{
  "n_head": 4,
  "n_kv_head": 2,
  "rope_base": 10000.0,
  "rope_fraction": 1.0,
  "qk_norm": false,
  "init": "uniform",
  "init_std_qkv": 0.0427,
  "init_std_o": 0.0101,
  "optimizer": "adamw",
  "lr_mult_up": 0.738,
  "beta2": 0.99,
  "schedule": "wsd",
  "decay_fraction": 0.877,
  "decay_shape": "linear"
}
MLP neurons of a small language model. Each row is named by its layer, matrix (gate and up: input weights; down: output weights) and neuron, and shows model dimensions 0-255. Each number is 500 + 50 x the weight over its row's rms, rounded and kept within 0 to 999. Numbers have three digits each. A neuron's up and down rows have the sign that makes its largest values positive.
After each neuron's rows, "fires on" lists the tokens most often at its 100 highest values on Wikipedia text that the model never trained on.

L4.gate212:498587461424572469612540647503447532510523533571465537455518477627554467474496496479542494410467483592451507615473522457525540460487558573450508539484429534452435472405573617539537514516507445503535416437571498456480505551502394539498603535518456472402562546532499451496597453505529477486457504472473517469511539561570569458484533490463490464513539508403524551481530551579539438525495413407600482498491459508455335545527438559574480470522594446508566466498573482499503482462416488529438455502498458567483479562440417493534496508509576492504547518453528543474483469603498533488573536534501495492469398492528425559573459540522511455477612487460547514505526540455552476631465476562471544452408441508551486571586467420491536467462497504447514468484496476511530482533495467
L4.up212:543545456474468428504531434477522439483580495498516540514448481594492414457383489430511446447459421524438519495510519507554485508512467476483503582515628486410467400475466522508447516581389468590488517529507518513595440471461495516453507459524547485433473522512506507505545617558531560482451436598481440578536548453549541489493432516503547494475430481499448484512557556461365541499578430469461502487551413463475506453472565572514591406436482508515474610505497457507448453472555478481516473490498460572477499532569496452460439639500508522517552531600434541432491493397461536505499471502457556500532531508454491490591503457559553529513480440487546522631440528480499450514526516467474536536470536490514467539449475417540593463536573488460445371425425529559584407633482469
L4.down212:558510534606454530571512559477467508463493514564484514376498505568592444592427516488422497512528523403436480430412433472531474575465472459533487436546536530499473482576495535544507470442447535517542432450548490560544468452518547539504483535551559478370573478516453586393599380620511552621529559443515525512442513472515472468463474539487494533429501547543557488494446472435531370485527620557456492505557573531577506519498497415402630445535514505440460525524511502402478530472523472520487560440413524425501457504459572453526443476530520486557445544513474550549498522444565456541511434570484492415450545491393492552424493496486417546521464417495554453527536484476424533416491489518460432508497583459505542494499583480512531535529540548512456519491571452541555526534463513
fires on: " ", " le", " se", " r", "2"

L4.gate91:506527496388578478525495486440534503457528536491465480615524423467436480499510580483488513523509561521428477517471557504507517503490473539383468540624521493507571473425563572442477521583355432484418558403578441628526487566496524564425496435515566558477465568489562489529483505482437572492463488496538487441498536527576481552494566557508488490553459527531540597536438470453367571432533521459464483524483550479471580475416479477491562515408494571446488545421481552533423453410484497500372459590511456428492481420530583552504458482484518519432508560437506445486455441491415526465570617594469533558523534541533547453484489482569494480501508422495473436488529482478519494581533498465471504597481475521469515521540484515504573498413514467556515507473545443631468492568546570
L4.up91:490450454472530461581486421606504493420494541471528562519408557513526507471530520465483528572449457509493506572481432622447490499402582466399500523514498434561590567495455487452504435500470514464498507413528417596453491574446483500497503539475493463446489536490557445434516439481387473516613525523456623429502504578471544487421525517580547582523475581559555495549429548527567460494604502549520549612499451521554508525496425601553559530607528475490508503545552532517433547454482483510447429591473484465439538481529570486414535448421511482522455525474568523495439485581469465495544482454576546489468557458530486425447528607503550492419563467457506471502529528472515609533515534489411556548517523461445392458588513553499507424484518488577578522568488468503493482523494598
L4.down91:433491508480500495465504483498560438538550514486490516435451432515431443517523501477484518445512546574486438568478519418579444478404409548521578528539511532475542565482495485475527541475465688548477444539470509609527504453491478540383471505515537431543518494418470465456562469480499522482498490560546457448491650534437484471597575505446449526488567437525457603517506547490458496477464486473548473490610537493519544458424494466431474556388532542498536547555493598496490427456396412503413606533490512268522487489594477499535514475519462476416463517412536553504517512509501499438485525545495579506429617484522508538464449469482558429510449481484390431539474482498508426449582524556532518506462558520510560566477428539478551536494503481524550444466559501500484492476485510
fires on: "e", "ie", "ia", "a"

L4.gate246:467501568501546502503526433496504577509504493515511470480577530519451429445539525480492490493460501545465527571505517487562503495601488500481574543488545526424475534384454443471433555525566404404629479489493519531604483483493475453575501462501456452508482500547436539438540535572427514549484495534536471539538536445570476461494355438544583532505461425461487476447523466480505578474477546492556492510407394390446534473413450565558442474459500500491444534510504495633390469582562514469479465529471471635416548584531544541525507484450534528396531484547430468528533475509416490556513466441460586518570454473448501534543498493527545460578528512477555530528459584437508488542510492439548554442420616539531516447503479415519427473520544637540455524483573619451506474471553532
L4.up246:453538552460505540509480445439500488548562455421541506573594568599509434458526449507526502516523442470510494566439499527469467464535465499461562468434457456504487531500456521505491466511546555487536458493496586481504437516565545496391587447494489519444493459481423519439449460504521554513458486549527464537439460505588468435441481518467510448478533471494567466528460453439485460472435523509451479426440567492544535334426490458490475508492478484560561493510450475546510574499520473432552492483544605507483559579541550486349464460498601490508490469451486430526530479535599545566487447514549453523441545468549449455522480572329452604454565495463488494537429507561473480405466493561557583508529461485471460592502594494459355548555541493511586355510417447510562483412533583
L4.down246:459470446441509502451418460548532520534504488607530569456512469558425502439443481563566558450532572532562575509467480580509519435455472470476485543544524488610466543478480479468466487540493385493401488598564503520540511508587516513514488465480542573487505440446573488592505496465537486477455535443548473439500559534498501491535487559554495513602481557512543551574574604545542521495512499478536503554540498493584530501363544501522434502460505525408479527535439528443517431486558594560490467408453474512463405522441497511492525373553597538515412488592466557553482467503566513526546478460539491476544474472422371464651523533557473404398531499480472508532471511481494475520427522464507500403491474538550558501446454562452460543571507413429483526553500504481426576425474363
fires on: "res", "9", "S", " first", "–", "ound"

L4.gate300:536407495542567477431520473458533505519474500486548499526515554462592468432514581415531510540504553550460424591528503529478579398546518524457582597442554446490560464406469398512476491437527493462545423499468433516481513582498510473541518536433465446476458533529551377459539495515404521508488531512537479452481559537449529631509527380532497514453405383452508485505432478562529434509411556456439457537514465432479464439498502497554552553539449426479528598520451425490578445536541556535471449493476524488553521500495513483516446477480593438458435504550568493482509509526442379471567556470606579559544460546625556446452434537433497424408493509491502528487518503566521567560568543482482496637552506566448443487493458503555539507539469577550541449512516552545551502492435511
L4.up300:525487551615509419492582435510576559439548480510499537587484563517509464471491542466490564602527461520492443496449530509443455516440494464449529488437499496526546497381448471561486524608532481505489602475519575530528453477458539457529557517524416493458563442419490511534513468448484504457479470570469549527442487516489517411601472419526532491536518527485467572486560434471444495439518492498445565478494513494587507484396559509462531471440541499410461541549553509598496530516482524509417530545482526624531483554540538566441383525505458512377547486433568427506416471388442516493463449469541553494489498451512524562475524395471562505488540560444650539437490518492450524504543461630507467641461522490424469506563548589556504508535472524573616458510472467458473424476507580
L4.down300:443529587435532541521512596408469562456534458469530474441467511513521611489504475495390561447442467444523417609461468502490479518458411473433505487560450581530482527469628479495515468513389638490497458450488476411495592552532537499454530483462474478473488539547533429538537470533516472486439536514510552562566552512612516391507474526444454514497521541597605522477511421485447457499369419533447449475524550492521503499522477446448366494464534477447496463459517448550540525516526535498475539415483544457408470508559443489586453533456426436465489518458491484457553475475486559498463475558427467508546521519486483527492573462529594548506453454509473490443520566599572445640434492510478556586504551571499513517616486424496528528490434579574499586486542514491512428444488470
fires on: "ed", "ion", "ical", "ive", "ated", " and"

L6.gate228:443515447455556497526440462573486512481481527582490483471472468432574468400479514433510564505566570472511588538496352395471454563531585526426570424508452434470487478457405476506443442456510478536383521505513441544489479474491490458529547465488600476368533566523516471469504448515494542512551530628543490476539475431483489617584558448452510501564513491500457489555481469489463481496536466542507494476502451503478452548491462514530532484496464404470591454560416511571568511419538472512426472565497468522489450434463477492378457558442488528509399528559406460467541637564500511498587528420559486455524535523474491475594370552576503514517518518495524590508511509460418575467483496594512577533526511462531470542590400431523428528532470493550497444501493536553503498548508410
L6.up228:442493465494469525550546469642631472513471535492488529586425442465480476546382512563496484651444434410453521511447510449465472501495535567450524498411473582459479449498370557456522423509429499589432464474477488439456446524508502388515587499488500564540468499528558423386480531479489530466453556477598541467587519557537494436544545407497509522500479583470421504439446491559490497507491556512481459496541486496467507471429501510546496506533550506520518397536530520486498517445518494523463476499493507506558501558456519469498485429463544482537503475483440462508617628669537519443487497453516475468522463536524482545554419502505488428452480448475549437417507455473426571531517476504577518441421532502492461528555476474548444442411561571482398446483498455492425430530559378
L6.down228:372495499548409513478509534495474513455481438460549517521509465482471492502528397493524517477511523487562504523582566569530446583490569449506513456436547580573464510531518498422578525503521561375526484385566571424392457482588517488476420391449447538575548470480609492482463519522495537511436447478542463433513448491520510562451505485450490559478500458499448567390584541549471566518508518594417479491456444478502544408505524437658464579524588484489473535470499458495527493545449545474512548447480483483471529499471407505523464444509486508467526418524587530491460533566465515476504492448446436456474376376502444579491439469451455547427488545554560581522541422591554525447550438475593428468416480580495529534531434460438452493488504501536552558478562457451484491491459479
fires on: "it", "ut", "on"

L6.gate76:471542516534526458507486494484497468527552620472524443489470510457512477521498484484487549533469416530497518576437517490560573473539508386466550503557473482426413614495663447445450504500447469485574515460542525428473372492576437481503513455515567477516493559568550531536588440525438523526456460542473433581540429436465517473568456543555454451506530524439483499447484436448491505547509517459529519435424523506479516535580591512414443554669539516537451490429491506482561452494423468487426498505558458544417514553485516506531585557436512489560446439484512500446563455607475507523502603464470521444418537465538492546486524521413461466501494563496552503517600529517516576534444433495529480489490538586595399500500546430413476403537515503554471562410411486496455586537563568
L6.up76:478494604522497477551553468380500463487560522430496390515500528508452454385448488566553484462440454493430538458518471505616540548511534486520472541533576472519452460499420487450545542561552526471446499502466493443601346400501498471551505518541514501526584406418467485538494440502490514495520528493528473526502470519485378514493514494467441461465546449446440503521569518550488548505471614440537438512456538470473516393455506558404476525521487533472461528470489543559575554460502485529591471500496494554467571533399472445583536414492386546449547571506569481467451486466556515546509575460595568489524467465618554495523487455432424539511520504497445465431509472461530569477582508541533571502522582472540465506507536517412474411565585465565412654524533495531504411481564517
L6.down76:478432445375540442515538564482469577474537455496555457481524499550493451529480520530428443541552421554579542511503501534514453517480518575416359469545454418477481449422562556515613470490451589593500455497480495504506501433525576503467534565582449465522548469524524521496455528525527429493516445495467461455526470544521471476509440513436489544529480462563459539554448503601573406477497434515429551587539443488340436438522480483552468433523440563468441513575408555622579505482474545422457588488552520522447491505401505469511475489502592493480508490488471495530551559430522580599479492449545434472538516521456489470528409491543465493570544469590494499534450501517506507511369436502428534533480466480502470378569462530414470484405502507453475506545502496518489597435399470
fires on: "h", "9", "T", "ound", "g", "•"

L4.gate122:442432453412457529481474565509533530527567533526486469500567499412546444491480449472553493437464469470456574541564541528506453477497529549406465595457438424571527475515484487467444517509555470481496395524475523473489465490433532499560480573496527465477498458409454543422573465527447492487523479480576494546533445552490486516465479519468470523394481464516505534596461491555476551559565509505479484488448453471523361472455546506535478515457520522489604561539526585481535484461469532407467406577432526583514616513524356473528532523446410522574542453470503491453482424499500425474507565423484552500608491498457526560548532498500517587582614622490555380433430597472521509502439482506437436465475575479476540486459525575526611485546563449577512481564532505528632498436443471
L4.up122:521422469441506503527493503467454593601462547528486568546465479591554557488521578528500492455451507554555493493559463434468459532575322516497492584598482442506495528476552370566561526557592495534436466448498439524465507407585438534560528573472503449489481419557537517469430542525557482472526543531548512495572493494508521506510499487494402533523513608447517524521549551565579478508429505485493507523559432450481586488604478494492561645513540523595532500541572505409413488534618449460494546352502465448557538550466451504542527545586485506450520442481461531568534465565505469529445551452492495511537469511514480473524512523487482489573516512593512520509507496494517472461394519471466456465562546463491501566419556536487553531544507427437397524473601544531441472378525482
L4.down122:492434510540512452487502558551557489498554461424456511437492489511446467515530498425535456575425514553451492520481392412475441506528464475516535522521491473474420456571576495516497472475384299450556479520539482465472486555538567434490487448542495510441433466533548495528512465555402535512533523468507483520424535611550448552461483466572581530456467504475605508460571515551475598484489546516603504512431522543542534439579564548457528461575465513545459529527557467541499451396493479488472414442506531500525444521435484436569506519526515463479440643514528487553491531448512492535563480516506471530567498552392461548506471501502479441532546364433544472473448477588506568398541518431512542440524446530575455515392413568560456598508506551584472448397487496430457493513501432
fires on: " pl", " m", " comp", " g", " |"

L6.gate109:580553555508468477533560487631412470451507580549480481503525512500471421616521546503499554575476460466535469470520561494485536565500533424497521558519492432445387563390555501455491467443512453480539551452571497492487499509407567464575588519505416567519552485563489477435525442475410575469418516523501479454588471467417487592480371471545533450538501512447514503579596551479527430505612470482557488497493618470471440554471489464550511505625536487517480528473534488535609580440537516506501538478537445591464560519441431591493427490429501506562553408535492495521471556526384506406560480430473537555462461455541508476514493516554469479531569667518534556475527509480459458574551461508494446417507534513541464546477511519496496552428513447512529448434485553457539545500496515
L6.up109:537556438414500519447632539485453488412539457515375456524425430553420504532490487529524471494456380502504446598496502614379574426551463448475588485529522501444547503429494474432479501529495498519464529599514504513439457511532529550536493548452533561554475546480508489487463503409521430518507579468493573447541486503419544480586465522610517595458537453525631557555580507547451492534508475595562537469524546508525516539482527448493538519537567456554532468550567468482497512541497491522522467428463465523525467574440556592475505404481472514569518472419485564498565535591435449565492584560455486480563501480554544469594487485507494560537401557426493406490457541536511461557460542383494431400449486531476518439486442519518427449497474519502403515564584483458477465548468490
L6.down109:491467488497458546444578568483558579524412365470522492542504437414511585539472538533498404605536491533494474486506522468535441395502487486441521561443549551478521606538473585518477533440474628474421449488520521432505491474578544512474551568577524521476496485493393483440474535547498513449437537478490497517501491497587505425515554455459415467520424403567474544425516512568511494518504573404408473568506525572580423531544483491456539510417480506498502536489565418490480438491486436542523510517557511440556461537587470429517500478472549416487524509559426582488437573482643502517496627472580565516495429493589478506536570414477460473488517523549499439588399456373453546493529506512546461374450507503555486518552524439540507506513500495481526509505556520536578540536530499
fires on: " as", "ut", "n", "ric", "′"

L4.gate172:485468548522495466480553449453524558528370481488504521473507471484553506434450530476540506436508494519447510564574563532522530518518499472522415538460470531569430431535516459472498670587536464524468500498464408413566517417526574461440537515559513414513479483481537440459573574574570467543526563532513504472470498534495467535547529415488504564580435475443484453502516462553485466498493498570567516560484450439546571452445488569543478540592553482561500419480519530504416543509514501427526469522481594455466489494479515467381515528503516523497544470512446359601532550608549501466501493456513449468557423509475509446555542603545496524524471510569500440596503549508504521596573473459516644468539515426523480584513501403503549361507465501450453487553576512503413546360571522
L4.up172:433462459384503436479476530517509539525493498600505538480461469532514502544495547525487493479421431530496520484533497454422444495604461446445544529520494467538498524489442492574499510643444489505562523512460538563484497457473527539498495379536460448450519567537494483514520539583506492413475507483547507580479492536591443492480444459548542531539500522585541638569566555512382497492440562471449521478540455423457498466475471460528532551431482575496581449507467406515495543469472513575454427517445479549419536414554423570472522580451552446492506438620511588496570409445448596489511528449473493443570566480563487557573548527494575410505480420448585397471516474402418419510562519585438474485481564496466518569510491491484487520498602463471543474443510596515518585529422474
L4.down172:484553479525546469471538477431483521508513564455544467494564422516441500488440529535469466484520496580466473477513414453497505533573507482509473486586453530486487550478461505500481509511561454553499530468461532446554499382539500478463528512571500460447560545477527464472513479598499459473511513501613501506528524418487544525461458492446495470515495476432471380545595453445527499463477523473454429483466432570527432496561473523482548456490558370465488442485542494539507557493474438479422509498449533539514438392473500390493504557512513400587546575506441529510437580492535599631502554452428508457438477459559479434476505452394536435524553632468424487464473495569492465545544503530434626462480593517598534558531577427466437502498566483532594527481414541489697553529473395
fires on: " m", " "

L6.gate214:530595493447458547506438504510551572473469613458477502598517389472512416475581419387468506573484489481556600524535547588615479436486471520573463443524484521548561562468434562562492429446493487518540573507537556472500486440474463490477379457522437506486577489477450528542520406449452489522574488550525448539481566484495504483459531440440511475501557512562478464533493456492355489417593492488510489443435453631520523507510496460555538447448483452461535607536431396572547546541531486486429491493489513524443575493557507454525522508456577522400435478468521537567528525492557469490571488379570583558542489447465448479575458520470559440504560450473476567537612484566510473417531476481537502465443594474527486432470467527453564474528503576502450463528517458566544461429499529
L6.up214:587509446540450481511592514592529576529545519491464561488481483468507501468521518565436541573422455476539564468484523531540408473543514463449437483478535413476543503424525497397508606517617487402514565477485431515514579435549514533474473480446515636476497546529462493433437480444430508479525493553574549471560474423432444516487591482543483432645431586446467605503537506534540486452481552523465446545498517537598514483560511483571539499478567546542448486524539513510498634483444527532484472506452499528526418504437479546557596474401548513504502472473441532532525445516505421562483474428572499481562446499514453467538477524560471489547447481409505476505412459541399402495541532508444525511493482508475418448472398504499600563537603425445586532505470510526544525561435590
L6.down214:397383516495486500529532501552490519500537439556459524422497490488479468536504526469565469376381585413463423518497505545481507616477547455543575474487412504532349651547589507470564424498546536508574432435468459489529495537453461551546436543495473479559517520575522548493500519458452545549507463390509548561460525583470562476508471499520546538476473523497560501467474483485462469429504537554557479502570495456431513395530602502444505559458490432457541602499472439502540494524495486478472465502533560520496491511477554451613519461604448532581371550511411451476437590480503449496511515548500540470493556462506489379462381504493437468504582522523538524469460477464443451506490607499514606503557473477407505527475487515543453421483450594539551510533508553460435553497479506
fires on: "k", "is", "x", "ct", "on", "ar"

L4.gate97:498465582416532523483529570519480434476465496520619512516467484418498498442512587561514442461477535414497507505514526457602613481491562407623593487547427423437490466484525447524554534456589496410556500431484498534512498555475547552541486475428512501556538563490437530471525533602481502595550428523515415510492454424525475501480507560566451421427543456517453410485547458488538571457472534445514531571462532526437493491454501467395492480395385502499512498486431520537498520486481511501506466565544553470479527493419517568457543542460499513432543473464513563566543513514485521573492442453447534430518455515471446476485426635463473559388574568563535429541529500526545552575490604456499560500527498409564451483472520458455479454568489574510496601470497538496450491489676501
L4.up97:566517508494525524475526594366553467438455515471482560508444512459504507521443561547529414529422453391510398566466410509529582472532629476539447468535449445486556624511519534558477476501465489540473479449579493486457503556477490542418462537465495510514477496463434534403512484510560589398453480508535434533438493382530494497591567613462516461529527470546501519527489546498559470504472499464451489523501536520555485534573410587420575454495586499562533504540483542456497464511458509491589494468472510528471579497529467464408433552487548560516512434444500443474582499483510503487508576459468495456534466514548501592545527478516515405491363495565411486519441583553499444468555504501541549460525607469483460443451582429430471498576374462460481424488528435554623514496553532
L4.down97:537502489416578412537429539454502466484498451624532550481504424509484508466455496520487510513570522513583433572499411586432467471483512472554530628513498510504555504373496519462507536433545567411478526422598553497520484500503503546477461509479441462456537497437556494486482505577408558530484547541454462489472501512461463568502461566527481615470544541524537411538552531450567519516463509313460500556513439526462546529483509516533561427489479375413517510523435423418524553493506594542353449532472459573559472503512467485482477530520521502513465486394533538524467557520525571606506529475444581490468397547591453481545474526524553460501552552604490441508574534482470499466510503456504481454528505577439505412476414473497549495428486582490489494590498550568518569405517509
fires on: " as", "ive", ":", " ", " n"

L4.gate80:489509537463528365521515496488393489463491480460540541492442497525572393500427558458548532496536391578491433518513523442487511549592577562493518505489470516582486401563507478503488608471553502450484509531556457488497473553428515475486574369523414532440470495530476431439459469484488551436496522475511611529530501503471544589471466498538472534498511521536512607556566482528481474432486518531536531506459407377542432499450504479488470486417484464550498536462430552574490602488484482494457498496449446493551583553543443553463504518498504455421533460486507500566566473472489554477602457422466551463465455438413480524509480528486489496481529621492489422489453606496604432436372532453509567459442511554540499520437566576378515479508391527533488581566539450478431480380489459
L4.up80:538566473393572487477537567614526443533530471520469404403519458543461494440433466462441550547510368492405448536549568514438431457562505470497525511534480492550563560535499453475528497515496505469485449511515425496483425565537542550505564509440529519574448420448559447468536579491488467479516445435528445589515514548552432508479588501542409490552534468471456595579429479450489497445455562498545392584435426384553472603477489453472539468479543597445561447460477532421466459549507446485479483474444489479535515533558511523547600526540454454458538495510506607519472515450512470543557434514523550454528464499507472494516528476538481514497462534480474481333424525410524459449501488432525517524436562515459571438518492514525592612475532581476514481480560420400455486567403483
L4.down80:529485583507486517597512465547537472517416585446512501441529539504566480515493562581454450523455591437517476425556575472553474567474479499446527579549493536508576504512534417528441618470501501483520475590479496452581580539486487546474525560499502451464506456544549486549480455498554469532475451518527535543544523539455502430515544548574483559510552485499566499443487505371389522411492572492458539529553574444482506482558433409488579436510536415490482482505525511512555455519551520513472504447465451472503537480449508664539585534482557460492551402472466536516450503500522473464517598587482498532535477490573433458510559428468482584482386469512531555606474448462475449461578546520449434549482562496575577536400408441583591517502481601404514450413491423453528429484434508
fires on: "q", " m", " le", " f", "oun", " were"

L4.gate313:385479550581477513474479445482541411533475573533571480440468462496555528524513480510559413570535470514415537525379439540502431427553471493530505512451535491474566441583493401501546500465505418461407579418536428453507532475513470552577572603502516402519456429485517398563544494424474468480436489568464567453578416526542581506507546449439467511506509495476444558464502449513608417551593464448479528463410454557519515480441482465462506517499556522405535523448462563547424554469528521478515506518448433469451486549486478520585615451524582427436574505438488470500539577482448508475500571494449541536560474479497494496424458466556508443480517483539423582462452589548449590534510507530483488539473497555481595477483473472555601512390484496592477566502576524444503444554525504
L4.up313:474488579504586524577524596486474507545524586461477441477527507513524464440521443536411504519467551415479413494530480555599508435446476483481483537536532430450551513515485403477504520434532444495549527486400491573441478546482621536531493471465502491497469539474535537536500428459447555463491516462512480567444480459435524492526511452401490430408499508473455464486476579470545411475561507599601554513519509454475472546547458550412485640491577559456609443547500499472538531439448584596433409451422548538442416550514488559450548539481579453497465438455490412506509510518573466500456479478511516484521408480456525512604462508494468513464441604510496417503434477540584473495483502533465548460378442473447432467505487377486512418547467567547536499573507557387570563524461506
L4.down313:464519446435615437473530512532486414472514590399526486553534480564557641553579440478446507496518473484582559500469504503586509521546543426453414497533484513497524497495493439513615594505449608533479517535496378640449490519496515442473454449562526450478540420467439482465476467498534595616491575530497485545562495514472563547518520476474493487513476506499495483448438481447519481489477510503408587477591460475469532378475462507481485512551521474461373514445530528586485536518534502474570589506575551510561531558476512560518511510569456386512520459516477486533492512512566466538575450502416542510541418545467556483462382514491520457477494399433456516497553470525447547548486592461476507567523549550458510392507531451564500463435461509561485559345521475559558502560481553
fires on: "ed", "ous", "ated", "al", "hed", "le"

L6.gate289:534466539478498489546543451476503540504455461530512491571466524473416497528495512500460497462421422446478511455456447514578522520468386443525486454581508517500424581482530610426527532552438521490468470466526523428499508478559509308518467447540533516503399631506504573537555524542449594401499423461585503492498485533566421402548542490572491476458509483474466517458511505413525557488608485599527436529478533545531488585528482483441555463421429606462465575573490454574564556482604444504464526488434492448414623565483576487553412603517555506438436503486488481525500490507436497529537416437510534497505515432506552575426431511567502524597455458491507499499450422517452499550604471532593528505522470537505506479495495455437461553550510465559512509511519477427524458584461515
L6.up289:483442539459434479564542498478424465516446446437417379423510586412528504482552433599568578546416421551471525519535507434507489521456576543491507547456551547498574458390495468507490475480547499563516474463595531487449544408590498537513498481495465426461484453561491451504463477525476498423609488524490542458508483471508495546490419566503518457543548599429462511484431482516508504521492488511517517630474363502570444488415406555496508508539509439488430555514539603534500532586519543556538500518501508468587414571478475402520563393456451532589507504577519484479485454523443439586471521438462453564542519505545579457487483467521487475492490475489474429505472431414517465492487474578572484506563459538507544407406413542588577446466532399464494444578529438543484474505468457
L6.down289:513399513471574631501532418467480505574484456473561594408499574527450525421572523506481500441529563502618538422432438515516492463546413495555555509521528548381533478563477591493537475471510383507461565465420394508592474502468523459474504521515605449525464561556521567448579606449509548457542395470454420408418498577551527441522515424490533522557446447545446524454522469490462516570516515447545525451553538486541475503485558488490515390454452477464418461458470484437549501489478417474491537493530552521523595432430525550488509507590404583454559501466453443506504513448459480429507521536457597504410509496450526498488493546467516517518452472498548572547552532539617546500624561571485533486473453476492492504503509483473402428489508506527561440450496548491513536553519550
fires on: "all", "nd", "und", "ist", "ith"

L4.gate160:475397449411433487432499530478479536482528475455388381520447415468464532528555510536595463575430539474512422529516403524495526565516494515460503520589552435536429591479565498463565473551442518465549537456477409483473530403608523389444491490494492527397487412481491572572500516528555488428458486555520483478466582483544461502368413542460512520444447580523549469505537524478420629441483410511467538527538497447483472486521464583435461491472492539545482430433497570417526528488539515464569512497600513431482518517601482448466498550425489440514484451471532525446445520534481520513585519583449427439511422618486512532493532475575484577508608521412417489493429470531457592479479456551517444519476445496464491485529496543534503570520557450530485552464478506534454549457560524
L4.up160:434534430463488581526503518470360598417430545544518524500470535553510552511401405526509560512478471564517459504473451455511421494606557426571456475438488546502462432597536521583551517523510463460439551461469452490496411505504462537509426474488478493450410516561488446381541628509435480532512520504483539486465492575459537556466466426425625545543449481588459556566518555503488396523530518561560570484451482503535526561536541471569576497462625415441624541516520549547441562462525569506497516481460520535483524543499437556518546500494528469466586434618483490518492531512479569480468520510495501501529446561559513556509430526478557490538577511457538495566463481577491479423495521477487513428506507464593522566531427532554477446576557472391546545557561560515589471484481555
L4.down160:497381453428432483506487544405561506536531489488394457468459516521555467450551499594518452439468552501506387587555529490455478479437410482413459459575465491494506511437551436505482493482472409565478542501489512425417538483420568507600549470513464519549461473481593498663417378459557598528448496419427541460515501541476476422460396538494520472431488581416541481448498562500435461477482503462402410487468536518520529484555444495566474532515469469513505474529452557451449501518558500558519394482541513369500477447508465518473547454479496352525461414473496523442541472595427491476472515506533534497504403546456454497555573437536452538497484526553489506509424526536565467457560559494489404557482503495451459532482478482470545526439453498543459417449567536460481527447518429
fires on: "art", "le", "or", " st"

L4.gate35:512472422465502478468402479527503559458516502421477517436536497497524431474563512486404476527602455428475531535456506526496540480562506518429498484480546515499451452536526537483534539449564389453534500486523476508438485529501541482614515521485523528498514541452485435556402464498513504471455482495464476460524463500469569476525460497492456486477482587502500547469519480526618502479417481575544572484435448499399450559483438577481503519471417475550495425493594469485488494387507481483417404550569419442439489421541535463494562450493490468554533609508515477444508566577453534384582509550460551437462428464476509603421464610543442506428547485459412530496526507533557436536397403386555638551631476442409435498506458424478542503460526459573560465570538516476492529535428506
L4.up35:439489462469514501507452476467493457465566459484364527521608518530448510466484508494391524433496443398531498443415533436456507506498545560473526475580621515562499437512561512377544515507552598493497525498500512537544576544497513494501527433555531453508398594473486489571437540567472513546540448549471491500474468599462549493437463516517453431436434560472501442505457519387508540501435480445444540519440507539537427553574554553527494456488441436470480544443496449558520507476448551552520590565511493507491492434446458495517622337496478500548436583484457539512473495578445482489470523627465524542516484520522466536466467572502502479475506489483421478555507404407474495498513495471595536566480477544544432531490552582591510592461509501527462634446518448514564474575392420
L4.down35:504385448521571498480550484485623441526483404567381454484427563466388483566490504503489496490545442526531386490524542469410441517512478560472552569545571382535516502484518482476501541474560469574489450584540508481469498549495498487532461376516456441489422544490472443489477493546490510467554524465471404404488463580545445546339480501452483473452420511513464504469507538499555459446573517486427454559461511554504516449565496506439534475512468445455428496519505461483625491487475524467484510562490433642520504504470509509515514525619422461487506517444498509521520477502465489448464500550496464553560438517412413399522606491560523496479485510458372458479421485472495507439526460440500468515460455557511571513543524484570483611406487563547529606391520442434450526480462506
fires on: "le"

L4.gate4:465330497563511514460461467491534568375484575565493455536467568387526551464554590491430528557460575482534510471515470536627505549476580516494450511480558528488542529534490509510518381528289407473405434432488510519556562448535561497544550527490494461524461536412470560539493537473515445583545514533545459497462537432460524520523459486471476594457428493465483524453524500511523435577442469458510485554466479480497463530382432406512546404529457510503477505483451489445528481351511497572433484505413513468510495509482480445481534435515523505484520575469449516540436615429467518453561464505471518526578488525496414526390421456523444504483499395516486614473510465524504554471504490502456545440575518514504514423506494507543555500454475481470451519527497420511457592519566517
L4.up4:507526577494563402543539462474475503367454580532482525464404495440556470457547541481470407545444423445566438441498582453492565506558474563474468511504514507475462544473543533484502455485521523595550481493418446471472463469569591477545592554505485429510548442432497494552444571451604540487518535507589498400483471440526531553545457516435515459459504527470506476593508462547406467506575555436490538497509481505489451567379563616509532469445447422553587502478487464444464641590476423472489474532505473534578557520539472453469404491578483502482490475473568478495561488540516502451531536479480534437527507537495561555516616411490574462482496493483517459527497474432495488617457556508546421467570496490513400528476523585399466507543435536545488575493510568443410499521608520
L4.down4:459459530542573424518462390483476512527521462574523478536494536466556598536504573548541592554399504525463519558591561431572609563479454513518521493613510543452493528478441552529529474509438533439523458561557470546586474491465511456595551415477634457427505519528555525565427472480526455513504508478513479490632446533548525474452517547457520509505498490494469504587407532473523491494574567510436484553468499457464489421480544459469550467427536432471505497504418477473532467467468514523427524534489510461400481522493441477571481483451433493612493486451435573401536467467483568583434557621473576510458459497485515554473469408544546507555487436456395509431499544519350558422547438509504583508458552512467515459523548468524492545467600436480493459553528501438546565528428418
fires on: " s", " of", " m", " sh", "orn"